python train.py --d_model=512 --norm_place="pre" --qk_norm=false --attn_scale=0.0884 --init_std_down=0.0 --optimizer="muon_variant" --lr_mult_down=1.5 --lr_head=0.00734 --final_lr_fraction=0.05 --steps=7223 --dataset="wikipedia_en"
MLP neurons of a small language model. Each row is named by its layer, matrix (up: input weights; down: output weights) and neuron, and shows model dimensions 80-143. Each number is 128 + 24 x the weight over its row's rms, rounded and kept within 0 to 255.
After each neuron's rows, "fires after" lists the tokens most often just before its 100 highest values on Wikipedia text that the model never trained on; "fires on" lists the tokens most often at its 100 highest values on Wikipedia text that the model never trained on.

L8.up725 [167 120 102 129 106 117 120 160 138  92 139 166 143 114 152 116 148 128 108 102 106 166 147 105  80 147 130 123 120 179  97 100 156  55 107 133 185 112 107 143 160  83 171  88 156 111  97 125 137 121 109 128 129 173 138 158 137 112  92 128 136 115 101 107]
L8.down725 [107 120 141 158 133  94 141 106  73 106 101 135 140 117 115 112 135 142 101 143  69 150 106 107 121 152 105 139 106 163  92 150 162 111 124 130 142 123 109 147 129 160 175  97 159 143 150 121 163 156 136 111 170 122 115 156 142 111 146 137 170 101 127 145]
fires after: "\n", "\""
fires on: " and", "|", "–0"

L8.up839 [107 135 103 106 155  82 129  63 127 166 151 140 163 126 137 122 178 122 143 104 136 138 116 103 101 149 123 126 149 110 129 127 103  96  90 130  86 132 146  89 165 123 103 121 132 102 108  77 164 113 146 134 119 144 158 163 131 106 113 110 151 160 173 111]
L8.down839 [ 91 159 119 149  94 127 114 137 114 106  81 144 132 122 146 146 145  95 118 138  89 103 144 170 112 110 142 193 127 156 144 121 147 116 116 122 105 143 168 139 159  75 129 107 149 150 158 137 105 115 125 154 134 115 122 138  99 118 153 116 119 118 165 138]
fires after: "\n", " for", " at", " in", " of"
fires on: " the", "|", "-", " in", " for"

L8.up2987 [128 132 121 125 124 117 130 152 107  88 173 156 159 162 136 124 104 101 119 106 116 146 136 157 103 135 150 119 147 137 159  97 134  96 137 104 142 123 168 167 164 126 188 158 165 121  90 121 139 116  82 108 147 136 130 104 144 126  98  93 124 146 144 118]
L8.down2987 [104 141  99 127 133 100 112  99 120 130 141 137 120 163 144 139 138 134 154 127 115 111 111 147 147 135 102 155 144 150 128 141  82  94 132 114 141 120 118 128  83 136 130 118 106 126 152 143 114 125  98 103 175 153 110 138  67 181 151 116 145 100 160 113]
fires after: "\n", " is", " on"
fires on: " the", "The", "D"

L8.up1915 [130 139 124 124 107  90 131 129 133 120 104 121 173 117 147 148 148 143 140 120 112 103 132 106 167 163 119 152 150 139 152 131 122 145 111 121 111 135 153 131 133 132 127 168 143 136 142 130 176 126 128 139  92  93 159 145 170 143  99  64 119 149  73 116]
L8.down1915 [168 137 120 109 170 197 129 119 149 118 103 157 107 139 139 114 158 130 105 123 132 124 107 115 115 115 150 127  70  97  97 124 149 115 101 138 143 135 123 127 134 122 145 105 101 148 138 122 113 125 107  88 158 137 150 124 109 142 123 133 119  90 131 124]
fires after: "\n", " life=="
fires on: "\n", ",", "re", "The", "R"

L8.up3960 [113 108 129 143 142 128 133 142 156 134 154 133 110 144 110 123 136 105 123 182 117 147 128 113  94 150  78 123 140 109 106 148 149 164 130 141 158 140  76 159 127 125  97 135 126 123 122 128 162 123 124 117 131 137  92 119  94 114 164 171 138 102 124 123]
L8.down3960 [115 125 101 127 119 104 144  92 109 100 148 141 128 122 147 142 142 134 160  77 150 167 116 159 145 106  86 127 108 136 125 131 144 128  95 127 104 147 130 154 153 154 125 133 133 147 132 116 169  98 128 146 103 128 171 132 139 155 124 127 146 128 147 132]
fires after: " 0", " 1", " |"
fires on: " |", " to"

L8.up2635 [ 99 135 102 152 103 148 134 153 100  82 143 129  97 111  82  96 123 120 125 123 126 140 170 115 136 130 120 120 103 132 154  63 111 114 125 126 144 162 152 147 162 128  93 157 104 156 158 165 128 188 145 181 146 146 169 141 153 133 149 157 129 127 176 120]
L8.down2635 [ 98 113 165 107 170 130 156 126 102 125 162 179 142 157 130 116  50 131 129 145 161 133 106 114 145 103 114 137 134 168 123 105 155  77  81  82 178 126 143 114 157 150 124 161 142 104 106 142 133 170 170 137  88 153 152 131 139 106 149 148 130 109 145 136]
fires after: " |", " 0"
fires on: " |", " 0", " 1", " 9", "og"

L8.up1660 [108 124 131 114 129 118 156 126 136 102 124 140 126 134 124 112 129 145  96 167 115 156 121 167 136 141 136 119  57 114  97 147 158 138 115 145 116 132  80  91  90 146 126 137 124 134 137 103  92 131 117 169 130 132 128 176 152 125 116 122 115 125 147 143]
L8.down1660 [110 195 110 139  88 118 127 144 129 100 123 100 147 143 112 111  74 128 134 168 126 123 130 117 147 161 139 108 148 152 145 122 126 191 151 175 143  95 143 134 133 133 145 150  89 140 130 125 144 141 120 122 142 147 159  97  95 126 143  83 126 106 123 101]
fires after: "\n", "'"
fires on: "|", " |", " this", "\n ", " This"

L8.up2915 [104 142 121  85 109 111 112 125 156 114 132 109 121 107 118 136 159  99  94 133 107 115 120 100 172 126 151 131 125 148 115 126 159 157 121 125 119 119 117 156 139 164  98 123 139 114 100 197 145 133 133 134 112 138 139 130 150  91 160 184 133 131 101 128]
L8.down2915 [103 109  70 120 102 171 107 138  91 122 138 113 123 167 137 136 121 185 122 107 151 142 140 104 135  85 163 144 143 165 131 144 108 131 141  98 127 142 142 114 158  94 121 125 146 108 180 104 149 159  82 109 114 137 120 141 104 134 151  99 126 116 131 111]
fires after: "\n", " on", " for"
fires on: "-", " a", " his", " the", " their"

L8.up3941 [134  93 126 117 162 147 148 124 116 126 107 141 151 145 141 175  99  78 139  99 113 163 131 162 172 127 177 146 107 115 152 113 135 143 127 123 127 139 117 133 166 144 112 105 126 170 126 170 140 134 128 106 119 128 101 155 128  74 102 128 130  99 118 124]
L8.down3941 [124  95 112 111 161 124 130 157 138 172  96 118 158 150 129 108 138 130 121  97  90 115 160 110 155 149 124  91 120 165 152 167 107 114 132 139 147 128 164  92 135 129 136  85 191  94 107 113 187 115 147 124 157 119 134 129 116 119 123 136 121 117 126 128]
fires after: "\n"
fires on: "|", " |", " Be"

L8.up1412 [102 141 101  97 151 123 156 153 114 148 128 127 150 112 114 149 115  83 128 131 158 152 128 113  89  75 139 118 119 103 132 155 185 156 158 114 166 133 169 147 127 170 120 167 141 138 138 137 171 142 150 118 148 132 109 120 117 134 137 101 184 142  92 140]
L8.down1412 [114 154  93 128 128 134 161  97 117 116  96 152 118 140 100 150 149 145 115 162 123 141 121 146 144 157  94 141 103 121 114 118 151  87 125 104 112 170 119 158 163 126  68 140 133 126  90 141 124 120 151 107 150 122 111 173 159 117 108 134 133 118 129 150]
fires after: "\n", " M", " G", " K", " J", " V"
fires on: "\n", "iz", "ib", "es", "us"

L8.up3929 [121 103 117  83 127 153 138 172 134 143 111  86 140 127 119 122 153  86 119  90 150 135 114 152  89 117 122  95 117 114 108 159 137 153 128 152 142 160 124 145 119 121 164 119 136 111 127 128 124 143 110 135 145 144  88 109 115 135 154 171 178 135 106 149]
L8.down3929 [183  96 147  80 170 146 108 174  99 205  94 134 118 100 165 144  75  76 123 104 153 139 127 105 143 118 127  86 132 135 120 131 155 112 153 125 111 139  73 120 104 113 188  96 154 146  79 111 116 143 115  70 127  59 106 132 128 122 117 100 150  95 149 149]
fires after: "\n", " |", "|", " had"
fires on: " 4", "|", " 1", "1", " children"

L8.up2193 [135 153 134 156 155 141 120 119  75 139 148 156 126 125 142 147 140 130 135 160 141 154 108 119 137 128 127  72 164 113 135 120 158 139 131 123 114 183 133 142 139 101 131 146 108 123 129  96 138 122 178 134 110 122 142 138 135 140 143 107 124 129 121  98]
L8.down2193 [100 139 150 100 117 119 115 171 133 111 177 120 130 116 148 124 144 150 154  84 133 130 111 134 152 143  98 106 143 100 130 131 154 161 149 128 119 113  86  83 165 121 155 134 128 150 136 131 124 109 127 102 123  59 114 117 166 144 108 156 169 144 138 123]
fires after: " |", "|---|---|---|", " T", "|---|---|"
fires on: "\n", " m"

L8.up2845 [151 161  91 144 151 125 126  89 155 124 151 141 131 114 108  99 121  99  94 140 107 138 136 114 114 154 118 110 124  94 107 157 137 120 162 191 122 161 117 149  96 102 124 149 167 134 131 107 131 126 136 163 146 121 120 116 128 108 135 186 140 107 126  80]
L8.down2845 [ 85 126 189 113 114 124 109 121 139 122 121 152 168 163 112 127 108 149 101 139 142 125 132 116 108 125 121 126 158 120 134 134 112  89 117 149  72 119 128 129 118 131 127 131 143 154 131 142  87 140 123 130 135 104 137 148 145 161  76 160 163 131 126 146]
fires after: " 0", " ", " 1"
fires on: " |", " p", "\n", " P"

L8.up2837 [120 112 158 103  94 149 138 197 130 111 111 138 120 123 116 138 125 121 141 123 145 120 140 170 167  97 142 118 122 139 107 113 138 130 110 107 183 126  85 140  89 146  86 149 129 147 146 143 155 103 102 164 181 124 118 116  99 153 130 108 139 114 101  77]
L8.down2837 [150  71 113 119  92 133  99 125 118 179 158 114 115 116  90  99 167 159 123 125 134  87 123 121  82  88 101 104 126  71 150 147 110 105  99 107 134 111 113 117 138  81 154 114 149 149 133 118 122 142 168  74 128 152  97 112 117 134 115 151 143 147 131 145]
fires after: "\n", "/", " =="
fires on: "\n"

L8.up3973 [125 107  87 142 154  86 105 144 123 114 135 145  86 115 126  92 114 102 130 125  97 177 147 127 146 115 196 129 129 142 128 147 114 131 103 147 101 112 115 111  89 151 105 114 122 172 145 110 102 138 142 141 175 125 151 125 118 147 162 122 126 129 113 149]
L8.down3973 [126 140 100 132 139 117 116 115 139 152 127 110 135 144 106 123  97 113  98 143 156 132 117 109 134  79 160  88 125 130 103 121 133 122  90 120 156 137 146 137 104 141 102 154 122 162 139 102 137 169 112 117 162 112 117 126 150 135 116  94  94 137 125 157]
fires after: "\n"
fires on: "\n"

L8.up645 [114 128 105 147 157 100 147 133 172 145 149  91 125 101 134  96 136 140 110 113 107 143 111 179 123 166 100 123 115 137 111 126 171 134 175 128 108 124  91 119 127 152 135 159 114 144 161 138 128 104 147 117 119 146 116 164 141 154 168 129 147 153 161 128]
L8.down645 [114 104  82 142 134 118 172 125 128 163 142 134 135 128 173 101 117 146  96  77 134  84 174 124 125  91 139 101 159 109 121 141 130 103 116  87 100 138 152 169 102  61 155 142 146 139 102 109 118  73 121 116 121 108 136 125 109 155 126 135 129 145 140 111]
fires after: "\n"
fires on: "|", "-"

L8.up2035 [150  71 125 180 146  59 118 151 145 116 136 109  94 112 106 125 102 128  99  85 113 138 137 106 152 106 185 125 106 106  90  99 140 132 134 153 147 130 137 110 127 128 106 168 146 157 120 108 168 128 175 152 118 112 139 127 106 111 109 119  56 118 101 151]
L8.down2035 [ 96 147 172 154 137 132  94 128  76 124 133  93 138 146 121 138 104  92 129 114 138 153  81 121 160 115 132  99 160 115 117 139 134 133 136 161 142 109 158 127 151 116 113 132 157 121 157 113 129 136 129 134 114 142 158 122 109 114 143 136 134 140 110 129]
fires after: "\n", " C", " Che"
fires on: "==", "===", "s", " |", "ic", "c"

L8.up2218 [111 194 126 193 126 125 116 136 184 110 145 115 140 146 174 125 138 127  94 130 126 112 127 158  95 112 129 144 123 143 110 142 129 140 130 117 153 142 145 149 177  88 149 146 102 125 118 149  95 155 172  91 185 137 123 161 105 140 128 126 133 142 155 164]
L8.down2218 [125 119 133 128 141 123 131 132  96 105 122 164 158 107 121 118 143 138 139 129 147 182 148 141  76 177 113 147 151 115 155 128 162  69 112 134 134 144 150 118 132 120 151  90 146 134 134  91 128 104 148 102 110 132 132 143 117  97 110 121 150 166 133 170]
fires after: "\n", "|", " made"
fires on: "|", " Total", "un", " his", " |"

L8.up373 [126 117 140 135 184  88 153 173 165 146 141  89  83 130 140 163 173 161 116 133 145  97 114 132 123 121 143 171 121 142 125 108 122 125 120 158  73 131 123 158  97 163 110 154 156 145 101  87 150 137 139 139 164  98 142 154 141 165 167  93 127 109 128 120]
L8.down373 [122 154 121 113 113 126 138  93 109 120  79 135 117 140 121 164 108 101 145 127 168 120 121 115 138 136 151 158 119 162 142 136 124 120 130 138 137 121 151 142 136 123 118 146 140 127 114 117 143 131 120 120 167 132 150 129 113 121 114 112 142 102 116 120]
fires after: "\n", "ro"
fires on: "\n"